From a checkpoint of a small transformer trained on Wikipedia.
Size: 11 layers, width 512, vocabulary 8192, 39.9M parameters.
Architecture: LayerNorm before each block, learned positions, biases, tied embeddings.
MLP neurons of a small language model. Each row is named by its layer, matrix (up: input weights) and neuron, and shows model dimensions 272-367. Each number is 128 + 32 x the weight over its row's rms, rounded and kept within 0 to 255.
Before each neuron's rows, "fires on" lists the tokens most often at its 100 highest values on Wikipedia text that the model never trained on.

fires on: ".", "\n\n", "=", "ff", "\n"
L4.up622 [120 135  68 138  80 193  95 110 161  73 122 156 144 177 125 158 165 113 115 128 148  87 179  79 142 127 133 128 148 149 108 158 120  71 144 123 143 121 163 153 142 134 112 121  92 115  78 110 122 155 125 108  74 164 135  89 202 124 124 146 138 134 133 118  87 144 168 123 113 137 207 133 145 160 121 126 159 102 163 147  61 131 170  84 166 136  79 134 179  49 117 151 150 145 134  58]

fires on: ")", " (", "aged", "3", " |", " –"
L4.up358 [118 130 158  71 142  86 109 100 118 124 112  45 138 186 116 126 146  56 149 143  71 136 172 118 112  86 121 110 161 200 176 151 139  71 137 101  91 150  76 119 132 156 130 108  93  58  73  97 155 121  56 155  97 109 154  99 131 129 152 134 162 163 169 117 109  98 101 128 162  72 146 127 136 131 170 134 109 148 167 124  83 171 198 121  89 188 149  96  90 113 111  93 118  86 124  75]

fires on: ")", "23", "‡", "22", "82"
L4.up719 [176 129 160 109 185 138 124 103  72 149 147 123 104 133 158 100 120 125 119 153  96 135 133 141 128 159 103 135 134 116 178 108 126 119 101 162 158 141 127 148 115 111  95  88 130 124  95 113 222 121 147 155 107 125 122 165 189 194 106 119 104 124 144 157 137  46 160  64 135 101 128 190 132 177 131 132 101 115 174 105 123  70  68 117 151 123  96 152  95 123 108 182 103 110 151 110]

fires on: ":", " Website", " www", "\n\n", " Density", " mi"
L4.up1317 [ 89 123  83 117 107 184 171 126 100 156 126  82 219 155  87  97 101  39 116 125 146 162  79 182 101 126 182 169 158 119 192 135 135 140 138 118 139 137  93 152 138  64 128 112  79  96  92 128 105  93 137 121 150  82 130 128 111 161 150 119 106 152 142  93 196 174 118 141 140  88  47 154  86 126 173 168 142 131 164 133  86 127 108 141 191 163 104 140 102 111 113 112  85 121 125 132]

fires on: " |", ",", " –"
L4.up644 [132  97 122 126  87 116  86 132 117 144 105  49 179 174 135 128  92  62 172 161 100 145 169 147 163 103 100 110 142 123 138 119  92 150  98  97 115 106 141 125 171  92 142 144  85 102  94 154 133 134  77 154 124  96 137  99  48 115 161 135 204 111 116 169  73 114 148 200 150 114  59  73 113 150 137 134  82 121 118  99 142 134 137 156 120 145 134 157 114 130 127 182 144 100 114 116]

fires on: " on", " |", " ("
L4.up889 [101 144  99 164  74 175 151 140 105 154 140 171 142 156 123 158 122  78 140  96 142  52 119 113 175 104 116 102 153  92  99 149 124 135 108  69 114  94  88 140 186 121 143 117 122 110 106 128 136 155 114 140 170 151 162 167 134 158 126 166 135 142 119  53  93 157 111  94  71 117  95  51 113 149 145 174 143  89 155  91 142 137 149 181 155 105 124 143 149 146 149 115 103 115  83 122]

fires on: " |", ",", ")", "."
L4.up102 [153 191 122 148 134 201  91 121 110  89 148 103 154 151 102 170 144 108 162 184 125 118  75 136 156 143 135 160 138 104 153 112 152 135 115  39 127 140 134 182 147 141 141 110 159 149  97 148 131 151  94 160 137 125 102 118 152 170 124 135 117 112 125  94 144  85 174  94  75 178 214 207 134 106  59 117 131 124 122 109 183 100 149 192 211 117  87 106 141  87 131 164 128 127 126  84]

fires on: " (", " |", ":", "\n\n", ";"
L3.up48 [ 95 148  84 151 140 128 136 121 116 116  94 134 152 113 171 167 138 128 158 165 138 114  79 108  93 120 130 100 133  80 126 115  48  72  65  92 137  90 141 185 194 132 140 139  70  67 161 100 112 123 101 140 120  91 129  96 155 144 110  86 120  88 113 137 168 166 136 120 160  65  84 137  96 121 176 142 117 170 214 104 111 151 152  96 126 119 133 139  92  75 104 145  94 118 147 103]

fires on: ":", "\n\n", "-", "=", " ("
L4.up1761 [145 127  97 146 164 161  79 138 109 108 117  97 179 112 119 157  58  57 111 122 141 137  97 139  72  80 125 128 186 141 116 123 114  87  89 132 195 140 149 130 178  60 183 142  88 150 145 168 170 120 104 118 103 102 114 127 110 168 127 145 176 152  68 128 136 167  88 136 103  90  96 214  95 119 110 152 170 137 203 112 133 120 108 111 127 129 130  96 102 119 110 126 104 111 164 104]

fires on: ")", " (", "−", " |", " −"
L3.up1971 [203  98 147 109 171 110 139 110  83 133 151  92 111 118 140 117 203  48 114 165 107 122 155 107 105  99  98 145 121 146 149 146 120 124 136  41 147 166  86 206 135  89 101 111 111 154  34  69 169  89 135 176 100 172 144  94  90 132 100 130 148 168 158  54 141  94 107 109  92  90 131 104 157 129 137 168  85 129 162  54  61 158 141 184  90  97 103 168 153 105 109 168  83 151 123  70]

fires on: "=", "\n\n"
L4.up1128 [ 98 152 117 145 107 158 145 123 146  95 126 125 174 134 117 136  97  85  89 148 181 126 142 144 115  73  81 137 119 147 119 124 102 129 144 124 123 146 117 184 125 120 169 141 128 133 137 116 104 126 124  92 163 102 122 138 176 144 129 120 169 184 100 117  94 123 155  66 153 126 138 107  57 131 121 165 139  75 179 138  93 168 118 112 169 118 128 110  83  88 110  98 145 127  99 153]

fires on: " (", " in", "-", ";", "–", "."
L3.up1616 [140 145 145  98 137 141 190 133  98  98  71 125 183  56 160 164 132  73 190 181 145 160 134 128 131 113 148 160 153 143 104 132 146 115  89  96 138  84  95 201 114  71  68 127  66  82  75 155 135 123 107 117  99 116 139  79 139 115 159 130 138 116 163 155 160 148  74 100 120  92 145  43 169 130 105 149  96 157 136 105 120 146 121 170 111  77 142 102 108 116 168 103 149  96 124 129]

fires on: "=", " |", " =", "\n\n"
L4.up880 [137 134  86 117 104 150 134 120 130 117 123  99 171 112 113 139 100 134 114 153 131 200 196 118 109 146 126  80 111 132 193 131  81  89 118 122 124 107 142 148 124 112 149 103 111  95 147 140 146 103 130 146  90 137  95 138 152 130 115 101 175 139 147 139 125 126 204  78 123 158 171 156 180 215  65 176 106 102 162 126  64 136 145 138 161  66 199 112 137  76 117 104 163 127 123  62]

fires on: "\n\n", "\n", " ="
L3.up100 [137 141  82 156  77 199 123 133  55  71 156 122 143 153 125 172  99 106 152 144 149 137 101  88 160 163 152 135 170 145 198 117 119  89 112  86 125  96 126 125 169 154 158 131 128 126 126 146  86 155 120 101 160 110 147 117 115 150 129 110 193 201 130 153  64  99 132 153 154 172 185 140 104 104 133  89 199  97 166 127 104 111 216  94 177 124 131 128 160 103 114 109 109 129 110 140]

fires on: "-", "=", "|", " |", "\n"
L3.up1402 [100  63  82 157 151 172 122 151 172 169 135 132 140 177 185 158 155  51 141 129  89 132 125 149 147 104 179  83 161 126 146 139  47  95 112 103 153 143 161  91 149  91 164  87 130 178 103 203 150 141  82 110 151  63 176  57 101 116 163 157 165 146  99 142 108 135 113 172 124 156 156 154 138 142 145 139 126 154 194  87  77  56 150 127 142  79  61 153 123  74 156 159  50  78 101 148]

fires on: "-", ":", "\n\n", " in", " Density", " Website"
L3.up299 [114 113  98 111 163 126 187  83  94 134 105  75 135 101 118 121 149  81  67 130 168 148 209 153 131  96 135 151 139 133 116 123 149 100 160 118 167 141 115 172 132  98 137 175  43  62 113 128 156  97 166  99  63 120 144 186 147 133 123 124 142 133 116 113 192 151  66 115 127  39  92 108 106 119 115 148 129 100 169 133  78 147 101 186 128 101 134 142 115  85 110 109 150 118 119 150]

fires on: " |", " Motorsports", " Team", " CM", " Chevrolet"
L4.up1994 [148 127  94 118 130 101  84  67 126 163 178 140 115 147 144 189 143 143 112 138 114 182 163 119 106 134  61 152 178 119 136 103 126 134  68  76 125 101  99 117 139 154 108 185 101 112  53  89 139 167 131 179 123 124 127 111 140 177 179 162  99 108  63 125 158 141 111 100 130 122 165 103 115 214  79 145 116 149 174 130 152  85 102 155  79 130 101 123 135 118 123 134 132 175 163  72]

fires on: " |", " ±", ".", "–", " .", "%"
L4.up347 [148 189  79 106 103 138 110  41 126 133 129 135 101 116 129 111 166 110 135 148 100 164 102 142 105 150  88 110 112 120 139  86 161 156  83 144 143 127 115 136 113 113 125 101  62 131 133  82 179 157 109 167 154 143 136 132 166 114 130 161 114 103 118 119 208 119 175 107 160 100 105 167 116 166 142 100 108 135 121 108 138 143 131 133 178 144 128 130  57 144 136 126 174 185 171  74]

fires on: " as", " (", " |", " born", ":"
L3.up1747 [135 116  59 137 156  93  81 115 149  82 128 146 116 166  82 176 133 111 195 120 115 130  97 135 154 180 131 126 153  45 188 135  87 134 115 114 140 120 173 120 223 109 110 160 108 132 217 152 140 106 116 171 199  68 140  96 132 154 164 123 199 173  95 155  67 137 178 153 128 129 110 102 154 107 122 127 131 136 153 132 160 101 145 106 120 134 104 150 106 123 101 118  89 131 114 150]

fires on: "\"", "ology", ")", "”"
L3.up908 [166 136 130 131 166 155 114 113 164 119 144 146  81 182 110 125 126  79  67 114 146  67 144  84  57 111 141  92 157 163 203 109 149  73 132 147 127 139 170 124  97 131 152 147 129 137 153 150 129 121 140 114  99 131 130 155 140 157 166 120 124 118 138 102 157  93 108 171 114 133 213 141 104 141  75 100 174 105 137 135 133 103 169 162 146 147  77 105 142 159 150 126  52  81  86 109]

fires on: " |", ":", "−"
L3.up1480 [ 47 144 115 138 118 154 152 111 116 139 168 158 131 115 104 168 176  44 140 171 154  69 131 104 124  82  90 141  98 104 108 121  90 150  73  99 140 131  47 192 173 100 114 111  56 101  66 105 106 104 105 121 132 112 148 109 122 154 173 160  97 106  91  96 129 151 141  90 166  97  96 108 133 117 126 114 111 137 121 106 154 154 163 173 163 120 102 132 171 134 145 149 151  90 107  65]

fires on: " (", "\n\n", "{", "="
L4.up421 [140 136 135 144 130 142 148 123 143  88  82 121 124 137 121 156  58  81  94 132 172 164 154 108  80  79  94 169 136 179 126 131 134 115 133 108 118 128 122 170 111 125 118 128 113  84 103 140 132 119  99 141 129 110 108 140 157 148 125 105 152 146 115 133 121 104 141 115 100 117 179 155 115 189 126 134 190  88 201 123  99 148 131 113 164 129 112 126 148  53  99 117 112 115 115 143]

fires on: "N", "W", " code", "″"
L4.up170 [167 114  88 199 172  98 154 110  70  67 117 116 147  98 124 148 128  83 116 140 149 104 130 104  82 170 193 206 176 125 188  94 133 166  98 147 116 180 124 187 147  87 115 127 190 135 122 119 158 148  89 122 120 136 119 158 110 136 115 116 142 130 118 111 123  81 146 147  15 131 110 161 126  95 104 120 147 173 152  73 159 128 128 117 150  92 105 159 133 132 136 157 127  79 116 170]

fires on: " as", " |", " Awards", " Award"
L3.up615 [197  85 106 139 216 127  85 149 134  33 143  85 161 165 118 146 136 112 140 148  81 119 131 129 154 150 111 104 138 130 187 136 134 136  82 158 104 164 120 108 161 106 147 193 137 151 153 172 170 127 128 118 112  99 150 149 119 155  86 129 145 166  49 155 133  58 142 105 120 151 206  98 131 125 137 148 155 140 116 131 158  99 102 103  65  51  96 143 158 121 104 154 119  91 149 129]

fires on: "\n", ":", " •"
L3.up477 [147 138  90 140 156 136 137 123 111  89 116 129 150 104  92 214 119 132 191 118 123 101  92 120 125 144 124 145 174 100  97 177 131 100  44  63 164 134 148 139 169  67 135 169 132  46 171 223 130 110 107 120 123  92 122 144 112 151  97 138 158 149  90 115 125 141 113 193 118 162 129  92 126 136 141 141 197 105 158 143 142  63  68 115 139  82 176  50 103 118 111  95 116  99 137 119]

fires on: " =", "="
L4.up1523 [166 131  96 156 100 162 102 144 127  65 100 107 177 162  55 141 103  68 108 112 122 142 119 165 163  97  58 145 161 117 122 132  94 113 166 164 116 124 156  91 152 129 163 187  91 148 148 186 143  95 149 136 110 131 100 142 181 151 167 138 210 173  88 126 122 117 185  74  88 140 134 137 101 183  60 134  84  93 139 134  73 124 145 140 167 111 131 107  89  78  84 153 110 117 145 115]

fires on: "-", "|", ":"
L4.up1460 [ 88 139  86  90 106 130 199 112  92 121  83 110 147  42  81  92 124  89  99 126 179 126 117 156 104 136 136 159 147 108 172 137 166  95 129 139 181 132  96 133 168  88 147 126 125 103 120 137  87 100 116  96 122  75 131 182 104 155 142 137 135 143 121 140 156 149 100 136 130 113  80 167 106 129  97 130 132 145  88 123 153  97  42 188 124 109 137 139  93 116  99 132 119 100 114 183]

fires on: "\"", ")", "="
L4.up767 [167 137 123 121 135 148 118 108 130  89 190 119  76 121 162 155  99  88 117 168 167 130 130 111 104 171  94 142 107 186 154 109 103 141  99 132 140  91 182 138 122 134 152 129 120 122 127 118 136 185 135 108 105 132 128 103 120 130 129 152 136 155  86 192 165  91 165 119 123 129 191 211 111 135  74 144 146  99 141 123 164  98 113 158 185 141 109 124 178 104 132 119  91  88 153 119]

fires on: " |", " –", "ed", " (", " -"
L4.up782 [137 134 142 119 155 104  78 100 101 175 108  92 174 117 161 100 136 130 140 195  97 180 108 160 123 124  86 109 135 141 185 132 126  98  76 147 162  48  85 204 121 118 186  75  57 157  77 107 196 127  97 112 119 104 143 111 111 152 145 148 126 100  92 166 168 137 139 120 151  92 125 124  98 140  92 107 137 192 172 136 145 173 156  92 134 159  82 126 115 117 155 175 130  84 138  88]

fires on: " |", ",", " •", "\n"
L3.up844 [121 129 105 193 155 135 200 116 109 134 102 136  98 125 121 178 121 112 191  65 146  77  82 100 141 144 136  87 156 138 101 136  55  78  86   8 126 147 163 103 191 116 127 181 138 116  85 150 136 149 112 125 114  70 158 126 166 187 159 134 187 101  85  74 119 153  90 187 105 117 112 135 116 118 179 169 105 209 115 113 116 101 178 105 110 145 147  78 119 128 146 129 106 111 135 156]

fires on: " |", ";", "\n", ",", "aged"
L3.up1554 [ 98 131  91 102 120 188 172 106  87  93 117  85 131 126 116 122 163 117 165 126 155 108 118  96 174 133 107 126 150 117 138 141  91  84 125  48 150 124  81 207 192 108  88 152 126  66  73 144 171 131 117 116 122 109 161  92 162 166 102  95 131  93 125 102 143 157  84 113 149 132 129 102 116 139 189 113  82 168 120 108 103 147 206 137 138 134 184  93 137 125 117 148 106  68 109 147]

fires on: "^", " ft", "N", "2", "°", "W"
L4.up1499 [ 95 144  96 122 154  62 196 114 110 124 157 153 133  65 108 117 167  91 104 132 157 216 158  95 130 166 162 128 108 193 126 114 117 170 116 127 162 161 138 169 116  76 149 144  60  87 112 108 137 105 126  68 101 148 136  97 154 116 148 105 180 144 156 160 203 156 139 115 151 131  94 152 115 118 122 147 105 105 117 129  93 188 123 123  96 137 177 119 120 126 133 135 179  97 114 112]

fires on: " (", "-"
L3.up1488 [116 111  73 147 158 135 145 122 134  71 109 141 109  65  74 173 106 117 124 130 131 123  91 118  62 161 168 181 176 176  96 122 160 131  78 150 137 145 110 125 164  95 124 144  28  26  69 156 166  96 122  96 144 141 127 150 109 153 130 122 148 119 109  99 236 148 109 176  42  92 117 109 140 146 172 136 195 141 151  94  94 112 174  65 112 123 121  89 136  93 106  97 170 131 144 142]

fires on: ":", "°"
L4.up1525 [117 109 129 113 108 149 138  92  92  69 142 180 196 149 121 121 143 130 154 242 189  95  88  84  86 133 114 129 125 126 142 134 137 135  92 119 137 100  61 184 137  85 136 121  96  87 122 106  62  85 117 138  93  81 148 169 136 129  77 125 140 131 170 109 170  97 116 104 137 127 134  83  90 122 151 122 127 115 170 119 109 160 134 204 150 160 138 109 168 161 109 108  58  78 149  40]

fires on: " |", ")"
L4.up281 [150 127 106  86 136 172 146  66 104 169 135 146 140 161 133 118 144 133 152 152 110 156 103 175  88 160 101 138 178  73 152 113 136 106  89 149 117  88 122 137 130 118 133 107  87 156 117 111 152 119 108 164 121 105  90 159 141 152 145 168 107  94 130 193  96 134 114  98 141 108 120 179  89 186  55  96  99 145 145 130 134  77 151 158 127 119 114 156 102 117 143 142 154 156 171  89]

fires on: "-", " |", " (", " a", ")"
L3.up1013 [167 147 122 142 194  93 107  89 117 132 110  79 127 102 123 160 145 103 117 132  71 160 179 177 135 162 121  97 101 191 153 121 130  99 114  67 127  73 100 165 129 140  88 118 101  83  65 137 143 119 103 109 103 153 112  87 131 141 178  86 127 131 130 172 125 136 179 108 121 161 111 114  99 132 123 101  86 211 168 136 126  89 157 155  78 124 121 129 179  92 148 163 158 122 139  73]

fires on: " |", "|", "\n", ";", "view", ":"
L3.up933 [156  92 122 116 142 145 184 151  70 105 141 101 139  86 101 190 142 116 186  94 125 107 137  98 100 155 169 132 162  90 121 150 114  74  70  75 106 153 152 118 173 125 105 190 170  97 136 172 156  98 121 116 198 105 104 166 103 150 131 107 157 196 157 138 143  78 160 153  12  97 128 146  79 127 145 158 102 138 146 122 173  99 142 150 157  55 154  91  87  75 149 111  65 114 133 164]

fires on: " De", " de", " on", " On", " can", " could"
L4.up1831 [ 97 149 151 146  80 124 186  94  75 133 105 113 176 142 141 172  77 149 121 191 164 148 158 147 107 156 121 117 114 198 158 108 138 141 186  69 121  86  99 181 143 105 203 113 135 119 128 105 117 134  92 139 135 112 131 148 104 169 131 103 170 118 132 120 153 147 115  91 146 125  90 112  98 158 128 111 185 123 168  96 181 162  80 103 146  72 129  86 111 141 131 113 105 114 172  94]

fires on: ".", "=", "\"", "\n\n", " After", " He"
L4.up1705 [101 155 153 127 117 131 161 140 139 132  73 135 203 127 143 107 140 102 135 138  96 191 133 107 125 143 118 109 160 121 177 149  62 102 125 135 105 151 146 110 144  87 179  86 127 159 148 114 184  83 104 110 144 116 113 152 138 129 123 130 177 139 104 179 141 139 186 146 177 120 116  98  75 132 110 159 104 127 208 129  84 104 133 195 136 116 179 177  88 168 143 120 161 152 111 126]

fires on: "\n", "-", "a"
L3.up1310 [114 136 115 163 158 146 167 115  77  97  86 131  94  60 150 168  96 152 235 104 117 127 163  90  90 182 170 111 146 169 128 123 124  67  86  89 121 133 114 174 138 113 162 173 128  74 138 182 159 122 111  88 196 139 143 128  80 168 116 139 169 153  72 134 156  74 110 214  81 145 190  88 138 137 135 102 109 102 155 146 164  91  76  62 173  67 136 136 138 112 150  82 156 124 135 166]

fires on: " and", "″", "′", " &", "3"
L3.up1618 [115 122 204 114 143  96 137 124  90  57  99 143  96  81  68 118 172 151 108 178 138  96  81 151 109 150 105 149 112 175 160 116  82 144  99 112 158 107 179 186 117  76 141 135 103 131 107 132 137 125 174 154 139 134 119 143  91 124 131 154 123 157 132 174 187 146 157  94 165 122 141  68  73 127 137 150 120 141 163 145 124 143 162 157 139 109 170 119 131 153 147 146 127 124 133 170]

fires on: " and", " &"
L3.up454 [137 124 192 156 113  51 162  68  89 157 122  81  89 105  75 126 121 123 136 115 101 112 111 173  60 191 182  75  98 144 178  89  97  91 195  54  81 111  92 129 165 105 179 120 136 106 123 122 185 102 133 131 166  92 132 156  78 142 184 131 160 155 176 148 175 115 146 156 118 115 107 195  35 150 155 155 125 148 196 119 144 154 161 138 122 116 138  60  64 142 129 140 121 128 108 174]

fires on: " |", ":", " and", " as", ";", " ("
L4.up1300 [109  80 138 144 179 140 146 137  96 131 157 111  92 131  91 187 129 187 190 133 122 109 147 150  51 198  62 175 153  61 147 158  68 119 156  97 137 167 103  81 185 127 159 144 113  70 132 151 166 122  73 158 164  91 146 163  68 147 147 119 163 123 156 152 125 120 184 166  53 108 113 135 134 115 132 135 154 114 154 141 183 129 137 104 176 109 124  71  79 109 154 165  91 137 112 116]

fires on: ":", " as", " (", " c", " lead"
L4.up520 [ 69 117 161 130 104 163 139 129 167 155 204 120 126 124 165 187 137  81 132 134  89 139 122 127 180 154 154 126 157  85  97 145  95  84  88 147 158 145 116 130 195 102 158 117  93 137  84 133 154 133 114 141 165 157 160 105 157 140 141 120 155 100 143 176 159 153 202 126 119  84  88 142 121  97  99 146 130 181 222 108 139 115 134 114 160 103 139 111  59 107 145 174  76 147 111  75]

fires on: "=", "\n\n", "|"
L4.up501 [118 133 118 127 147 181 162 129  70 116 128 134 154 119 124 106 101  43 108 133 144 130 128 200  95 110 118 140 189  87 138 131 111 101 119 110 136 184 148 195 159  95 187 125 105 163  87 109 113 130 106  66 154  97 116 192  92 162 183 120 113 198 123  77 145 144 120  97  83 125 150 140  95 111 115 158 124  98 148 133 120 155 100  94 156  78 113  75  74  76 132 123  94  97 119 162]

fires on: "\n", "\n\n", ",", " to"
L3.up176 [ 85 121 149 155 104 166 208 121 101  87 111 162 161 107 105 168 151 104 160 143 141 140  82 126 144 157 152  67 145 166 168 120  92  66 142  67 129 132 124 132 153 126 182 111 139 128 154 151 112 110 128  92 189 115 166 111 161 172 128 110 160 169 120 121 137 141 151 182 164 126  77  95  83 107 147 122 139  84 193 143 163 175 172 132 177  95 133  95 147 115 150 123 128  96 115 183]

fires on: " |", " =", " votes", " listing", " •"
L4.up691 [146 109  85 181 141 115 123 124  68 107 125 120 112 132 133 125 158 137 121 100 146 115 108  79 111 169 112 143 132  83 153 149 121 151  65  85 168 151 133  71 154 130 150 141 126  72 182 119 146 157  73 116 156 124 161 176 105 157 103 127 178 158 129  73 119  54  36 176  71 150  58  77  83  91 141 111 205  69 152  92 170  88 118 104 133  76 155  85 118 120  91 120 131 119 100  84]

fires on: " (", "\n", " |", " =", "-", " \""
L3.up469 [137 133 100 133  93  99 121 119 121 112 160 119 123 127 118 162 137 120 188 179 132 126 160 125 153 205 190  88 111 138 155 106 120 102 130 113 108  63 129 103 212 137 122 168  88  83 166 124 122 148  74 118 193 108 163 134  86 170 142 133 184 116 130 136 112 119 119 190  90 171 149  97 125 134 159 101 137 138 175  89 109 119 177  75 175 144 142  81 113 101 135  99 117  93 167 163]

fires on: " due", " On", " on", "On", " following"
L4.up512 [ 71 180 147 111 102 146 125  98  93  99 147 161 117  97  99 160  89 151 192 145 160  97 155 130 176 127  95 101 107 155 114 129 127  76 156  61 136  52 113  82 229 104 183 114 125 110 148 111 101 188 141 113 102 158 124 148 140 150 107 147  97  83 204 146 123 132 132 135 122  70 143 163 151 136 124  96 215 140 176  94 115 125 147 108 117  81 146  80 133 138 170 114 147 118 108 122]

fires on: " |", "|", " 0"
L4.up799 [170 156 118 117 183 103  91 102 127 128 124 123 157 163 161 126 172 104 118 184 181 105 176 117  88 130 103 164 101 127 125 121 164 129  75 133 159 145 130 194 164  99  92 118 104 101 136  98 163  91 110 144 107 114 121  83 155 165 147 142  72 126 119 136 185  97 118  33 136 153 161 154 137 158 106 109  82 170 175 135 101 140 155 195 125 152  97 132 171 139 123 165 113  86  82  40]

fires on: "′", "″", "°", " RA"
L3.up771 [166 129 175  83  89 139 174 130  94  48 147 101 102 121  86 108 137 103  67 143 128 129 128 128 122 142 120 172 126 162 112  92 124 119  64 120 141 111 127 196 116 113 125 147 132  56  66 124 154  94 130 126 117 110 137 100 164 143  85 145 118 157 119 120 104 107 101 131 120 135 125  70 103 126 131 159 167 126 188 151  89 166 203 129 128 165 184 113 126 101 105 132 123 115 142 102]

fires on: ",", ".", "is", " (", ")"
L3.up540 [125 106 129  79 153 176 118 106 164 109 142 129  88 196 133 132 114 127 127 140 111 139 160  98 102 140 123 143 111 151 132 158  99  92 100  83 137 157  84 168 175 137 105 135  55 128  91 139 166  91 102 117 116 129 169 116 126 118 105 124 149 156 161 157 106 181 154 133 134 112 196 102 132 132 151 118 123 116 117 164 148 132 197 105 138 155 162 147 144 108 168 169 113  79 147  85]

fires on: "\n", ".", ",", ";"
L3.up1184 [163 130 101 188  99 141 194 128 122  81  65 165 174 117  87 135 167 152 122 114 150 110  79 102 124 136 173 150 122 128 161 121  81  61  74  94 133  80 128 205 140  50 115 122 155 104 168 153 123  84 140 118 139 111 184  98 135 205 134  99 145 124 128 165 150 146 127  84  61 162 187  91 104 112 124 120 112 134 102 164  79  99 182 110 154 142 214 161 111 123 140  99  97  86  89 146]

fires on: " =", " |", ";"
L3.up1316 [146 139  83 140 129 140 104  83  76  91 156 102 110 168 144  94 170  87 158 215 104  88 164 145  69 192  64  85 137  55 176 135 117 123  94 103 143  83 125  87 230 157 149 118  82 134 141 143 143 130 109 160 182 115 150 175  95 118 150 119 186 123 141 114  95  65 155 135 134 129 116  64  97 139 168 113  99  92 167 121  83 152 144 118 174 146  82 136  97 106 118 165  94 107 123  85]

fires on: " the", "=", " New", "-", " and"
L3.up984 [161 104 108 137 100 120  82 102 126 104 148 160 101 167 147 135 178  98 130 125 188 153 120 144  94 109 123 165 135 171 149 103 133 124 105  69 143 150 113 220 118 108 184 135 132 154 113 157 134 170 108  63 127 136  81 170  85 136 111 128 146 145  80 197 185 158 104 149 100  90 154 106 117 139  71 123 180 112 154 128 164 140 120 115 110 141  84  89 143 125 124 132  99 102 158  84]

fires on: " (", ".", "−", "7"
L3.up1624 [168 140  99  91 166 146 180 108  95 131 133 158 130 123  90 124 164 123 100 157 150 100 109 129 100  92 158 106 116 140 144 104 144  69 137 127 175 129  75 166 167  88  85 123  41  83 109  72 117 119 133 127 101 127 107 103 129 180 168 124 151 132 119  73 180 161 120  87 144  75 127 147  98 136 167 100 149 182 159 170 173 159 194 117 102 117  98 134 132  97 145 116 122  94 110 114]

fires on: "-", ":", " (", "–", " under", " /"
L4.up813 [ 80 101 135 137 131 124 156 127 112  94  85 137 168  91 142 165 113 126 102 142 129 130 139  80  82  63 121 134  79 149  45 183 137 100 132 156  96 122  39 200 128  57 109 114 124  51  92 110 104 116 134  73 107 155 147 178 123 107 167 134 115 122  98 134 156 177 118 138 106  45 173  99 170 141 150 138 110  85 179  99 115 113  77 177 139 128 144 100 149 116 141  50 193 118 103 135]

fires on: "°", " (", "W", "{", "N"
L3.up1216 [163 150 103 156 150  95 163 142  81 113  94 148 134  60  90 136 137 116 163 145 179 158 134  76 109 163 151  68 121 167 162 159 144 102 118 133 136  98 119 196 144  48 113 158  97 110 138 105 112 116 116 147  93 157 112 124 138 138 116 119 128 132  94 156 112 120 117  88  96 109 124 186 107  87 115 132 105 161 167  66 120 148  87 152 114 114  66 111 101  84 103 173 123  77 140 150]

fires on: ".", "D", "P", "W"
L4.up1979 [ 97 135 112 138 154 138 142  93  96  96  85 174 154 152 141  72 100 161  80 175 128 103 103  90 103 105 145 148 219 156 119 116 183  97 190 156  85 166 147 184  94 150 176 115 144 167 127  93 148 140 108  97 133 119 144 158 148 135 131 102 160 129 134 149 132 139  40 111 133 117 153 173  75 106 111 150 140 119 153 164 139 200  66  93 197 103  43 134  76 130 122  91 135 163 117 150]